MLP neurons of a small language model. Each row is named by its layer, matrix (up: input weights) and neuron, and shows model dimensions 0-127. Each number is 128 + 32 x the weight over its row's rms, rounded and kept within 0 to 255.
Before each neuron's rows, "fires after" lists the tokens most often just before its 100 highest values on Wikipedia text that the model never trained on. A number after a token or word is its count.

fires after: " |" 49, " " 11, "|---|" 4
L2.up662 [ 84 134 170 150 148 123 168  56 173 121 161  97 102  85 147 119  94 133 160 107 121 111 114  98 101 169  83 181 124  81 148 179 114 148 169 115  83 166 122 164 131 127 115 102 183 162 132 136 144 150 147 103 143 149 103 146 160 169  93 109 109  65 173 143 183 104 130 161 132 119 133 140 128 113  99 104  83 118 161 155 192 165 117 124 107 153 179 115 155 117 114 123  81 177 118  68  88 210 111 162 136 181  98 102 127 107 135 125 167 103 113  76 201 148 125 114 114 160 153 160 164 119  93 116 149 100 110 122]

fires after: " |" 25, " of" 21, " the" 7, " at" 6, "," 4
L11.up107 [141 137  80 172 151  92  82 157 116 136 103 137 182  87 103 108 149 141  75  65 135 139 149 138 173 120 186 140 182 185 111 165 113 125 123 190 159 151  86 176 112 103  96  70 150 227 160 116 154 104 156  83  90 154 182  98 122  65 124  67 133 140 141 178 119 221 147 133 112  57 100 173 173 154 150 142 138  99 127  82 117  91 106 124 108 197 141  80  81 131 100 129 100 148  71 143 155 119 107 138 144 160  94 122 142  97 134 136  97 131 113 152 145 111 159  59 169 140 120  90 128 144 140 142 147 171  77 157]

fires after: "s" 34, " " 24, " S" 13, "-" 9, "S" 7, " |" 4
L11.up132 [121 203 138 134 123 123 106 178  78  83 153 156 125  92 162 176 135 126 109 142 137 120 130 115 131 141 116 200 131 126 138 151 114  78 137 133 127 179 114  96 161 129 130 170 155 132 140 147 102  50 107 109 114 162 178 115 197  82 119 132 144  33 134 126 170 117 133 141 196  81 159 141  49 160 156 109  99  78  62  73 106  96 162 131  79 156 138  98 158 143 133  98 140 105 131 152 126 116 115 113 113 162  82 107 174 116 228 181 119 135  97  77 129  65 172 139 136 123  54 132 122 145  84 123 117 152  86 153]

fires after: "2" 50, "s" 8, " the" 4, "," 4
L10.up851 [191  89  89 152 133 117  94 152 143 109 176 115 167 178 136 159 131 134 200 121 110 113 174 138 137 173 120 179 126 139 148 105 135 113 155 143 161 123 123 165 138 103 124 144 115 116 114 157 128 128 154 156 111 109 157 162 163 145 127 102  99 132 175 168 155 120 177 131 136  89 134 157 101 182 157 170  95 137  86  79 125 101 187  92  85 138 138 137 153  99 114 141 127 137  90  73 146 204 115 130 132 117 143 143 129  89  97 145 109 194 112 107 143 139 133  93 177 132  77 114 134 135  93 149 153 172 122 146]

fires after: " |" 20, " =" 13, " an" 12, " a" 9, " " 5
L12.up59 [112 177 161 140 146 102 112 106  85 124 157 191 154 142 131 175  82 134 153 161 176  98 125 135 116 102 122  98 126 117 142 118 112 141 162 178 179 122  87 190 169 130  85 131 126  98  78 131 117  85 116 169 100 117 167  87 184  68 142 158 153 142 161 141  86 117 107 172 141 145 158  69 147 179 128 141 120 139 109 139 123 161 108 139 127 201 112 110 143 181  50 111 176  94 149 193  92 106 148  87 123 132  93 129 161  98 137 107 128 124 103 139 174 126 137 141 132  72  65 139 119  42  97 161 124 112 116 113]

fires after: " " 46, " |" 6, " (" 4
L13.up294 [143 128 161  69 119  91 196 135 124 132 140 166  83  83  76 142 137  59 133 100 123 150 113  99 156 163 103 144 195 106 146 120 142 129 169 135  90 117 155  81 111 101 125  88 156  84 163 132  86 166 132 106 118 169 122 194 130 192 148 142 112 171 127  77  97 149 135 168 120 133 137  83  75 133  83  81 111  99 125 117  41 113 111  92 122 124 100 150 122 139 144  82 156 124 123  71 125 191 119  89 142 170 124  65 147 138  89 105 145 148 130 139  83 135 171 109 176 122 113 142 119 120 135 123  96 152 138 118]

fires after: "2" 50, "5" 9, "8" 6, "7" 6, "4" 6
L11.up686 [127 116  90  99  98 148  98 109  93 128 192 144 143 187 108  98 156 153 130  54 134  60 126 182 134 145 110 148 121 114 135 115 173 124 136 134 162  92 193 142 115 230 162 161 166  72 149 128 139 120 147 140 145 119 150  88  83 120 181 175 172 142  79 154  91 132 149  83  81 110  47  92 110 119  67 113 177  73 118 141 119 127  62  38 125 124 150  95 138 187 179 125 190 143 123 155 168 112 114 113 179 126 151 143 147 150 110 115 147 102 127  79 121 105 153 121 105 161 130 143 195 128  97 135 145 130 109 160]

fires after: "0" 20, "4" 12, "9" 9, "8" 9, "1" 9, "5" 9
L16.up634 [178 108  94 140 116 143 104 155 115 141 126 128  75 145 152 125 151 201  41 132 135 142 117 146 100 123  78 123 138 124 145 107 203 114 103 136  88 177  85 190 130 157 151 106 173 101 136  64 143 210 164 141 113 177 156 126 195 106  87 105 107  89  98 171  76 145 110 155  97 155 105 136 129 117  78 161 108 150 164 139 112 136 120 132 122 122 165 133 108 153  74 117 139 152 146 103 116 130 123 145 102 109  95 122 155 151 127 173 165 112 159 154 144 158 124 126 148  91 121 165 129  66  45 228 121 100 155 165]

fires after: "0" 49, "1" 32, " " 6, "9" 6
L16.up15 [135  76 194 145  53 136 114  90 114 139  98 101  89 203 134 126 134 106 181  59 113 124 117 155 189 161 105 101 144 118  80 146 131 118 131 106 125 133 174 144 119 120 132 170  85 117 165 185 128 155 101 133  97 143 139 137 127 120 132 120 105 130 141 147 135 134 134 125 153 158 120 146 144  98 117 108 101  93  79 163  72 103  92  91 120 138 186 108 111 103 131 140  99 106  76 146 136 176 142 132 135 120 151 104 156 149  89  89 169 164  70 157 104 173 139 129 179  83 131 168 131 126 117  81  92 159 170 156]

fires after: "2" 69, " " 5
L12.up700 [ 61 140 139 151  91  92  92  71 135 132 146 170 102 184 179 140 176 148 117 137 118 129 118 137  72 132  97 207  96  91 125 157 143 117 150  75 120 108 153 161  63 164 154 153 174 112  95 183 124 156 111 133  85 105 146 124 141 134  88  95 106 131  98 159 103 139 131  96 192  95 143 127 115  91  98 104 132  69 151 166  64  93 104 110 109 143 122 123 183 149 157 132  91 131 139 168 141 170 124 168 149 126 149 145  78 162  92  92 111 128 102  87 143 106 137 134  95  89 199 143 158 127 172 107 101 159 143 128]

fires after: "." 71
L2.up11 [ 90 135 134 109  64  82 111 139 112 155 108 133 139  88 144  92 199  97 189 175 126 136 116 142  79 124 125 113 105 136 116 144 136 102  97 103 137 154 194 170  90 100 120 121 155 175 130  97 136 119 110 105 158 116 128 108 124 157 119  82 109 140  70 143 146 105 105 159 180 160  56 124 180 168 128  80  82  84 163 151 120 118 153 133 129 114  99 131 166 134  89  80 155 146 133 126 139 108 120  99 126 145  98 121 120  78 142 116 161  87 114  77 106 109 101 177 143 152 151 117 142 127  79  83 156 163 126 150]

fires after: "–" 52, " |" 10, "-" 5
L10.up456 [164 105 190 105 120  37 101 147 127 120 136 150 125 158 131 141 129 188  74 164 139 127 152 133 146 117 119 140 161 104 108 132 198 125 100  69 131 116 153  92 163 108  87 137 169 108 167 118 166 110 155 106 159  95 200 114 121 112 110 147  73  80 195 123  92 202 155 113 114 150 141 156 128 126 151  93 118 189 154 174  98 121 132  82 142 116 108 150 157 103  89 115 148 136 165  56 162 133  98  89 190 166 120 172 185 115 127 157 153 141  56 135  70  84 164 168 130  64 157 127 132 126  96 108 192 150 124 175]

fires after: " " 56, "1" 5, "°" 5
L10.up235 [ 59 153 128 121 131 142 142 120 142 163 148 114 113 126 119  91 189  99 140 122 133 206 126 160 159 176 126 154 172 149 124  78 128 118 187 147  92 152 123  34  94 140 141 113 140  70 104 157 121 138 109  95 120 132 128 133  99 128 163 251 128 106 114 146 127 157 110 138 116 129 159 175 127 122 138 155 154 136 102 159 111 126 108 176 109 181 136 132  99 158 151 157 122  85  98 115  87 130 123 126 142 130 131  70 145 149  77  83  86 193 123 132 131 104 174  99 192 144 121 127 122 127  79 139  85 120 133 132]

fires after: " " 35, "s" 33
L15.up356 [172 135  55 106 209 165 122 150 136 149 165  99 135 104  68 138 112 122 110 108  86 140  85 102 121 190  88 189 149  98 189 156 133 110 183 113  98 145  54 110 170 163 127 125 111 132 200 102 156 126 128 144 115 161 100 130 175 115 173 137 118  42 130 157 150 140 198 116 190  97 127  88 115 135  97 162 128 147 121 146 143 105 105 101  65 120 115 146 142 169 107 110  97 148 109 161 141 135  87 125 116 126 127 134 135 188 141 115 102 144  96 148 130 161 142 111 168 136 143 144 101 105  79 100 149 163  72 169]

fires after: "2" 24, "1" 22, "0" 13, " |" 7, " one" 4
L10.up111 [104  79  84 114  73  72  92 145 126 119 123  97 145 191 104 132 157  94 136 117 146 174 129 130 142 120 138 116 126 133  76 148 148 114 140 171 121 141 138 147 107 128 132 100 106  86  55 120 115  81 124  57 188  98 133 119 135 144 118 156 135 122 141 111 130 123 127  51 121  80 107  96 185 147 130 149 139 205 178  98 125  83 168  78  64  79 140  95 147 136 156 173  78  97 136 146 115 101 139  71 149  97 112 125 113 206 192 166 125 127 151 134 107 100 167 134  62  54 166 157 131 143 104 141 159 166 136  76]

fires after: "0" 19, "9" 19, "–" 18, "1" 15, " " 6, "5" 6
L15.up1006 [ 92 149 199 147 159  88 164 106 187 105 182  84 107 135 113 151 144 146 108 107 192 109 119 144 156 114 141 153 118  93 138 152 173  95 180 193 158  22 148 100 141  68 100 131 116  83 103 113 166  51 105  92 115  70 106 161  95 122 104 170 113 135  87 141 113 106 131 135 142 201 104 109 110  81  89 100 151  94 115 157 160 182 124 165 146 170 134 124 127 181  83 124 191 150 137 147 127 116  88 163 160 117 161 150 109 192 108 151 172 112 140 134 155 101 178 125  88 122 104 105  71  84 105 150 126 108 125 130]

fires after: "0" 27, "1" 19, "2" 19, "9" 8, "-" 4
L14.up559 [102 100 114  99 141 112 157 162 148 114 130 107  89 125  71 119 123 143 150 137 166 122 156 157  90 120 128 132 115 122 188 139 133 124 145 167  82 150  92 126  45 132 110 115  90 193 133  96 126 225  96 103 116 186 140  70 108 107  86 174 128 153 166 132  57  96  73  97  72 112 118  99  78 148  94 101 195 145 169 114 120 164  93 105 120 145 189  94 111 138 138  80 132  98 150  84 118 122 125 112  73 129 141 128 147 138 114 159  55 127 126 106 108 122 116 109 115 108 179 101 149  98 167  84 170  79 128 174]

fires after: "4" 15, "3" 15, "0" 14, "2" 11, "1" 11, "7" 8
L13.up459 [153 124 107 161 107 182 124  48 181 125 131 127  97 125 133 200 120 162 125 119 133 103  61 114 134  96 132 159 136 131  99 116 100 146 106 123 151 139 138 137 149 122 141 165 171 214 136 155 174 182 125 114 143 155  77 128 142 181 108 168 114 114 158 132  75 123 108 158 147  35 178 109 112 154 139 232 156 122 153 120 134 138  45 146 141 127 130 124  78 120  92  92 153 151  98 131 128 152 117 161 133  85 135 164  88 211 143 116 144 135 118 127 165 164 127 112  63 115  79 107 133 100  93 150 128 113 208 101]

fires after: " " 59, " a" 9, " be" 4
L13.up573 [144 158 163 120 100 155 118  77 125  81 105 126  97  91 199 135 170 147 130 121 129 157 136  92  88  82 109 125 133  92 153 119 122 102 117 155 162  80 131 113 145  51  97 158 174  79 133 100 163  92 139 177 155 149 123 113 143 128 156  90 145  59 161 112 178 161 203  98 119 129 152 173 152 108 105 139 131 127 137 157 128 115 119 144 130 167 151 106 171 149 148 121 136 166 162 109  79 179 112  84  98 129  91 120 120 121 182 188 147 100 132 106 111 130  76 158 140  80 102 161 108  39  85 110 107  86 139 133]

fires after: "s" 27, "S" 8, " |" 7, " Po" 6, "–" 6, "es" 4
L10.up904 [132 151 137  75 163 126  72 151 170 168 148 131 104 178 129 139 135 153  76 132 145 159 135  95  85 103  93 140 157 158 138 130  99 106 156  94 171 124  59  59 210  90  95 138 136 130 165  86 141  64 166 148  82 109 159 107 170  93 115 168 130  66 135 100  57 186 120 173 107 121 120 162 122 129  95 169  79 173 149 122 113 149 184 104  91  98 139 149 141 113 104 134 148  97 115 117 127 131 159 127 149 133 113 126 129 137  78 145 152 121 107 135 120 124 171 185 113  70 157 109  70 143  99 106 110 160 110 158]

fires after: " " 35, "'" 18, "," 6, "\n" 5, " State" 4
L12.up316 [197 147 141  88  90 170 132 117 130  74 162 139 118  80 114 147 143  97 138  93 130 110 104  98 122 119  65  87 116  93  58  50 152  76 149 124 239  86 139 112 123 196 149 137 114  81 160 119  79 107 146 150 102 121 129 173 103 179 161 128 173 154 135 112 159 101 170  78 137 168  68 119 101 120 140 110 116 122 134 131 147 156 143 170 163 193 127 163 146 104 127 170 134 198  90 118  65 131 165 106 112 123 104 162 132  49 106 124 101 173 160 109 124 155 159 117 129 151  70 153  48 114 122 138 132 117 167 144]

fires after: "." 39, "\n" 16, "S" 13
L2.up366 [115 110 140 114  92 101 160 114 109 160  57 184 177 121 161  84 151 171  99 187 104 106 158 161 105 160 106 126 167 116 114 109 183 109 124  78 175  90 181 173  65 136 118 112 108 177 133 132 179  82  93 109 162 119 127 136 135 137 124 174 103 199 119 106 120 188 119 140  92 161 133 102 128 133  87  77 150  92 149 104 113 145 133 203  65 112 116 119 156 127 149 121 119 134 167 171 128 115  71  44 142  88 159 114  42 123 127 138 181 122  81 149 146 105  85 128  63 129 105  88 110 134 108 152 100  99 140  74]

fires after: " |" 19, "h" 13, "3" 7, ":" 6, " a" 5
L11.up347 [152 151  79 131 122 144  88 158 149 159 146 143 147  89  97 152  94 171 155 196 132 116  88  91 117 110 150 187 169 121 175 153  88  66 147 142 142 129 126 105 144 102 108 140  86 129  23 104 155 145  60 171 167 118 123 137 150  92 177 104  94 122 103  90 102 138 142  91  97 123 164 119 119 117 129 104 128 127 165 118 120 192 120 104 114  98 126  46  54 141 102 131 150 156 101 167  69  79 150 130 157 209  83  75 156 140  91 160 110 119 137 181 111 131 114 155 101 146 107 199  98 109 172 169 108 128 183 158]

fires after: " |" 19, " the" 12, " a" 7, ":" 6, "S" 5, " an" 4
L11.up697 [ 46 126  46  82 137 132 116 114 159 146 116 211 124 113  93 114  86 118 134 136 110 121  44  83 125 144 185 100 154 140 144 155 119 101  52 113 142 164 113 183 177 155 111 100 144 149 133 127 102 111 132  91 155 170 112 153 138  59 158 104  84 132 149  63 107 184 105 152 139 122 156  72 133 157 118  69 108 110 140  99 122 112 131 153  61  96 154 110 155  98 141 133 102 100 100 112 138  97  71 163 187 135 128 124 158 123 149  68 161 101 143  89 130 150 108 114  54  75 125 152 134 131 151 154 142 105 105 149]

fires after: "9" 64, " " 13, "1" 6
L11.up583 [140  93 123 150  88 122  72 117 189 158 115  98 116 147 137 103 109 169  95 124 132 160 163 134 125 113 130 196 163 153 156 140 126  79 134 133 135 116 165 125  89 192 159 109  84  65 174 149 104 119 207 105 142 123 104 137  78 154 155  95 104 148 103 138 162 114 134 105 174 122 101 139 117 123 155 129  79 157 134 100  91 129 120  60 138 127 120 148 175 143 135 117  90 161 129 139 103  71 153 173 124  93 151 151 109 100  69 149 143  59 103 117 107 134 144 142 121 107 146 119 151 141 159 110 109 164 129 158]

fires after: " " 35, "\n" 20, "1" 7, " (" 6
L13.up431 [112 143 115  88 107  64 144 101 107 192 105 123  89 191 134 189 157 111 153 118 149 160 135 139 115 114 158 173 141 115 127 158 140 136 113 120 122 134 143 130  63 186 123  89 148 105 138 110 111 186 161 149 111 125 146 115  81 124 130 118 149 127  75 166 103 103 108 139 117  85 147 163  87 175 117  99  46  77  99 159  90  33  74 131 133 163 158 219 135 158 142 115 159 137 197  77 105 112 141 119 122 138 106 115 118 146  74 124 100 102  84  69 139 115 152 153 154 119 143 121 203  77 146 123  60 104 160 177]

fires after: " " 57, "-" 29, "." 4
L2.up548 [177 169 144 125 138 159  99  63 115 103 147 171 101 135 116 125 108 149 101 181 139 105 130 113 151 109 149 130 131  78 100 123 171 145 127 125 154 115 156 166 190 108  94 126  94 112 150 151  88 101  77  95 157  97  98 104 158 157 151 149 101  81 110 122  83 132 161 122 141  94 126 125 121 146  90 107  97 123 139  87 142  62 119 129 137 186 180 157 126  87 183 130  82 139 138 141  83 143 177 191 103 105 109 188  99 120 199 120 196 237 108 150 127 120 108 176 127 137 128 111 173  64 112 149 159 146 125 173]

fires after: " |" 31, " /" 22, " " 8, "s" 4
L11.up137 [ 73 183  65 112  85 103  82  91 172 146  54 174 146 139  84  91 122 163 110 118 141 149 148 154 121 145 123 160 146 187 153 189 139  72 111 192 175 112 148 115  91 117 109 127 128 111 106 115 107 150 124  78 145  83 157  94  87 123 139 121 129 114  91 108 183 165 167 103 115 102 169 150 133 189 102 110 160 158 125 116 139 118 180 141  91  48 122 142 149 167 167 164 145  80  97 125 112 141 115 104  59 157  82 121 133 157 142 122 153  89 166 156 129 149  89  72 216  85 134 119 140 147 104 154 123  91 112 104]

fires after: " " 55, "\n" 15
L13.up473 [122 194 112 130  80 121 112 114 158 146 182 106  74 107 139 149 136 121  84 138 104 170 140 156 124 101 160  49 116  97  86 111 180 163 146 140  70 109 122 112 141 120  95 105 169 154 171 159 168 128 144 144 108 110 153 141 109 138 107  58 152  99  66 155 109 156 143 129  88 173 159 116  81 132 131 127 161 108 104 114 129  78 123 111 120 180 123  52 148  89  99 117 114 109 115 127 128 175 134  73 154 119 146  93  91 109  92 113 136 132  93 155 178 144 131 148 142 139 143 131  95 129 115 216 115 139 103 140]

fires after: "\n" 52, "1" 10, " with" 4
L13.up924 [ 59 139 112 104  67 115  57 158 105 166 133  73  85  79  88  95 122 133 164 154  84 131  94 145 124 151 159 187 129 143 102 134 133  66 117  93  88  96 140 152 114 160 175 127 149 129 132 151 136 118 164 135 182 168 142  76 137 104 166 147 139 123  48 116 136  80 144 121 133 183 113 144  85  82 108 150 138  87 115 147 162 113 149 144 149 153  90 169 158 179 119 124 121 130 109 126 126 181 141 166 143 116 174 143 111  86 109 105 113  56 153 121 166 184  68 135 145 117  82 141 125 111 135 131 122  99 108 208]

fires after: "1" 38, "2" 33, "0" 10, "9" 8, " " 7
L10.up69 [116 137 128 102 146 123 120  84 131 171  84 111 138 142 199 145  88  88 131 137  51 131 128 130 136 189  98  79 133 119  72 122 116  93 144  98 123  30 162 137 143 159 127 106 165 142 123 101 165 156 167 152  84 166  92 162 149 135  82 122 150 151  99 116 150 145 145 144 176 179  84 160 121  97 144 212 115 117 165 137 121  95  66 126 142 174 141 149 131 180 113 126 190 133 148  98 111 144 134 107 154  86  83 101 131 123  75 114  78 108 139 141 157 163 147 157 143 121 146 162 122  94 153 126  81  90 144  98]

fires after: "2" 14, " |" 14, "4" 13, "6" 11, "5" 10, "3" 6
L11.up417 [124 116  94 121 113  63 138 140 144  88 198 138 143 146  88 167 139 165 127 133  52 111 159  61 140 162 142 128 158 131 138 161 150 137 103 119 106 164 167 131  82 154 130 123 157 124 146  54 126 178 131 116 208 118 126 165 152  69 103 121 112  62  77 150 130 124 125 116 136 174 141  84 210  70  99  96 139 154 141  73 150 182 136 137 107 134  96 151 102 138 137 147 104 165 117  91 131 125 118 173 166 142 140 155 146 151 167 166 160 190  49 167 106 110 173 152 111  76 170  86 166 120 116 143 158 123 162 185]

fires after: "0" 58, "," 5, "-" 4
L12.up534 [127 151 175 114 110 154 106  76 124  83 152 161 121 145  75 148 127 127 101 109 180 151  78 112 133 120  79 132 164 117 117  91 101 111  93 159 163 144 149 188 121 127  84 137 141 130 202 107 114 132 146 122 136  73  98 177 113 134 135 185 168 136 184 136 148 146 123 142 104  94 157 145 119 173 119 135 122 197  88  79 143 101  88 183 130 109 139 140 163 123  97 147 127 127 124 141 110 157 127 154  84 117 124  70 140 168 199  95 160 153 121  99 136 143 135  93 145 173  87 163 108 120  89 144 135 186 203  69]

fires after: " " 44, "-" 8, " (" 7, "\n" 6, " a" 4
L16.up588 [108 105  87 136 128  85 132 145  54 121 160 171  92  49 160 123  96 142 154 108 130 126 202 155 116  98 186  84 107 181 106  83 172 129 144 138 167 130 184  62 120  98 168  78 145  80 124 127 127 116  86 126  88 132  98 135 143 150 191 155 116 140 116 103  82 148 149  95 101 171 107  76 141 119 153 154 207 139 117 175 149 116 101 108 160  95 104 145 116 103  84  92 166 115 119 139 124 134 124 149 102 117 103 133  96  99 117 100 177 139 143 152 195 156 126 113 181 122 126 153 216 128  48 141 125 131 123 211]

fires after: "1" 66
L10.up49 [185 133  86 144 161 148 108 150  84 125 120 118 141 180  60  95 135 107 106 156 149 127 107 127 166 214 142 118 111 131 115 137 134 101 172 137 111 113 125 131 131 123 202 174 113 133 125 169 110 187 200 159 123 131 112 128  92 107 137 156 105 128  45 107 120 143 117  96 146 120 113 157 178  94 195 132 129  83 107  97 138  81 120 123 124 148 131 169 120 176 124  78 179 106 142 150 157 151 129  93 109  99  99 141  86 160 149 131 146  69 100 153 162 156  99 155 135  95  91 148  93 128  90 128  77  93 135 131]

fires after: "0" 20, "5" 16, "8" 13, "1" 12, "4" 8, "7" 7
L10.up872 [119 126  92 118 143 113 100 149  96 212 139 152 164  72 120 116 134 151 161 133 148 151  75 114  97 150 175 106 121 136 115 140 112 123  93 148 170 186 159 106 166  71 130 127 130  88 109 119 175  94 191 136 131 127 132  94 164  51 153 120 165 163 115 111 134 152 122  92  83 120 141  94 129 206 187 108 125 186 135 112  93 179 153 138  94 104 138 118 123 128 115  93 160 119 177 192  90  97 145 171 122 155 131 128 163 118  98  96 116 140  85 138 108 130 140 188  89 143 132  90 116 152  98 182  63 136 155 106]

fires after: "," 48, " is" 7, " was" 4, " has" 4, ")," 4
L2.up955 [174  85 102 120  88 132 134 112 153 112  89 141 157 134  96 120 155 178 126 154 153 146  84  88 119 169 121 128 140 108  61  81  90 119 158 191 123 165 147 157 111  69 109 156 152 102 171 138 130 128 131 141  58 133 102  97  89  61 110 126 157 138 118 137 138 106 123 132 133 157  95 186 144 137 198 156  72  71 134 153 136 147  79 114 165 119 131 159 156 103  72 101 147 167 115 137  84 136 107 141 116 172 134 144 132 117 135  90 164 169  86 111 104 151  85 168 151 211 118  95 149 123 181 117 128 163 162 107]

fires after: " " 59, "1" 5, "2" 4, " I" 4, "5" 4
L14.up705 [104  82 145 157 161 119  96 161 146 113 150 157 165 193 138  95  68 130 140 155 139  85 113 135  97 167 130 154 180 110 137 105  97  76 112 168 120 103  88  78 101 167 138  38 131  72  59 125 164 164 148  68 128 150 122 113  81 137  97  70 109 114 143 162 120 124 151 158  54 150 146 160 120 111 142 148 142 115 112  64  96 136 209 139  91 111 113 175 114 148 127 101 127  78  97 117  37 191 117 172 152 148 154 104 149 110 140 125  78 164  95 137 153  88 110 122 139 107 186 118 135  95 130 163 142 129 162 138]

fires after: " a" 38, " the" 21, " " 18
L2.up304 [133 166 139 133 150 124 110 110 111 106 141 129 106 132 146  73 146 146  94 144 167 150 161  98 106 140 143 138  86 176 153 134 119  75 103 140 124 105  91  90 123 140 155 135 192 133 129 131  84  96 164 115 138 195 137 111 124 133 153 189  98  78 194  83 143 210 126 130 149 138 141 103 146 159 104  98 111 184 128 145 108 179  93 130 118 113 114 116 120 123 122 129  38 131  97 119 142 197 118 132 156 126 183 122  35 120 121 173  76 133 125 148 115 150  79 122 159 117 101 184 131 119 115 126 144 154 134 125]

fires after: "0" 31, "9" 25, "7" 17, "2" 10, "6" 6
L10.up160 [113 139 179 166  81 159 101 110 173 188 177 129 108 120 142 140 139 106 157 148 134  68  56 110  71 116 133 131  84 140 139  72 123  91  76 140 180 145 108 120 112 117 108 167 124 134 109  86 147  84 182 137 132 144 137 131 141  88 159 138 161 131 147 133 137 173 207 171 162 108 111 164 141 192 130 107 137 128 116  97 131 115 105 113  97 104 166 166  91  69 178  57 130 137 117 103 145 117 174 169 179 147 142 161 124  97  79  76 171 124 169 118 166 121 151 232  50 184 115 153 144 123 143 107 123 103  98 128]

fires after: " " 39, " |" 9, " (" 6, ";" 5, "2" 5, "s" 4
L14.up757 [115 116 128 113 139  91  74 155 135 163 134 138 100 189 114 125 124 101 134 108 129  70 118 100 173  94  91 132 164 115 159 182 129 150  65 132 149 104 143 141 136 118 193 140 166  69  58  99 166 184 140 117 116  93 142  95 176 101 130 114 148 126 124 134  85 168  94 134 111 120 137 152 111 144 148 121 147 160 116 130 119  99 106 119 108 121 148 200 158 126 113 118 124  96  83 106 121  88 124  90 114 149 107 114  82 182 147 130  93 100 120 115 116 161 106 119 123 119 185 105 116 131  40 136 121 110 156  69]

fires after: " |" 47, "," 9, "-" 9, " " 4, "." 4
L10.up671 [101 112 126 183 202 129  92  79 109 110  91 191 172 142 137 131 139  90 127 157 183  97 161 152 149 163 117 143 186 242 154 107 108 163  82 141  66 177 169 149 104 101 138 126 124  57 165  82 186 166 108 159  80  87 113 118 128 101 157  94 148 147 155 128 127 160 102 157  50 140 118 209 188  99 137 102 113 190  98 166 102 148 162 103 118 142  75 108 102 143 107 161  58 106 105 120 135  82 126 115 117 166  78 148 105 170  87 142 177 167 170 101 123 133 104 128 153 108 128 139 130  83 144 105 109  86 162 149]

fires after: " " 48, "-" 7, "," 4
L16.up341 [128 204 125  65  84 144 102 107 159 143 126 149 129 105 113  90 151 155 123 115  92 123 119 104 143 146 117 160 141 145 109  94 192 180 118 113 174 134  85 111  93 101 131 116 128  83 114 129 151 130 101 114 128  95 189 109  62 125 177 101  68 131 119  95  93 141 190 134  92 142 199 168 163 127  94 124 139 166 136 115 144 145 121  83 187 137 162 170 160 185 113 132 107  90 122 160 135  88 133 155 124 162 106 131 130 180 175 139 102 154 108 144 168 162 137 218 148 106 118  84  82  77 154  38 164 170 116 159]

fires after: "1" 14, "0" 13, "7" 12, "8" 11, "9" 11, "2" 11
L2.up372 [175 113 101 155 127 151 167 126 146 131 162  97 156  69 142  89 141 138 123 125 157 130  94  89 105 151 106 154 178 173 115 123 123 148  79 142  75 190 174 144  83  90 142 116 168 160  88 100 160 148 150 182 158 179 118 103 129 139 102 121  43 122 159 169  48 106  50 141 152 100 171 129 116 143  44 121 158 112 164  90  97 130 153  97 146 135 100  98 121 130 132 132 140 166 162 131 127 125 134 176  45 140 109 140  58 123 144 135  79 193 124 160 108 107 158 164 141 119 130  74 136  93 164 145 112 124  85 164]

fires after: " " 79
L12.up19 [148 165 143 110 104 105 140 121 113 138 152 114  61  69 119 117 121 174 159  93 132  64 143 154 150  86 156 146 156  98  60  59 163 161 166 235 109 143 121 157  96  86 129 117 161  82 147  94 149 132  95 147 143 142  79 117 108 125  95 104 138 152 119 127 105 112 158 121 158 156 134 107 159 137 119 126 188 141 161  80 181 139 113 131 120 147 207  98 130 102  96  99 148 130 104 137 119 169 121 125 141 129 123 108 102 162 142  83 132  93 148 186 111 150 122 168 157 109 159 119  66 102  81 144  87 214  96 144]

fires after: "2" 36, " an" 17, "0" 8, "s" 4
L11.up5 [130 141  93 147 116  93 119 135  80 107 121 116 183 146  82 138  67 124 147 176 121 166  90 135 139  83  97 226 154 125 132  99 131 138  56 125 162  92 111 132  85 194  86 112 149 150  92 147 104 176 204 149 110 140  72 145 151 150 204 128  85  92 177 159 114 118 104 114 204 113 116  99  80  86 142  79 127 108  96 128  92 165 139 104 144 129 138 177 187 142  89  88 144 108  79 142 172 135 145 107 137 118 115 106 137 175  85 138 158 106 149  61 130  82 160  79 172 160 129  98 162 148 106 154 150 193 106 180]

fires after: "1" 28, "," 15, "-" 7, "\n" 5, "." 4
L13.up790 [115 124 162  75 170 134  78 148  91  91 155 137  91 139 108 125  93 129 106 167 173 118 109 130  92 151 136 197 156 104  93  53 112 107  99 155  90 148 111 139 185  51 117 117 131  84 144 122  88 164 158 105 147 125  67 143 133 133 143 192 131 103 138 101 167  94 167  86  95 127 163 135  90  85 144  67 131 154  80 130 129  91  90 130  86  87 168 121  61 228 104 121 104 119 147  77 107 141 139 128 141 121 121 147 172 181 115  91 109 114 109 128 141 122 124  79 103 144 198  83 141  84  89 190 120  93 134  85]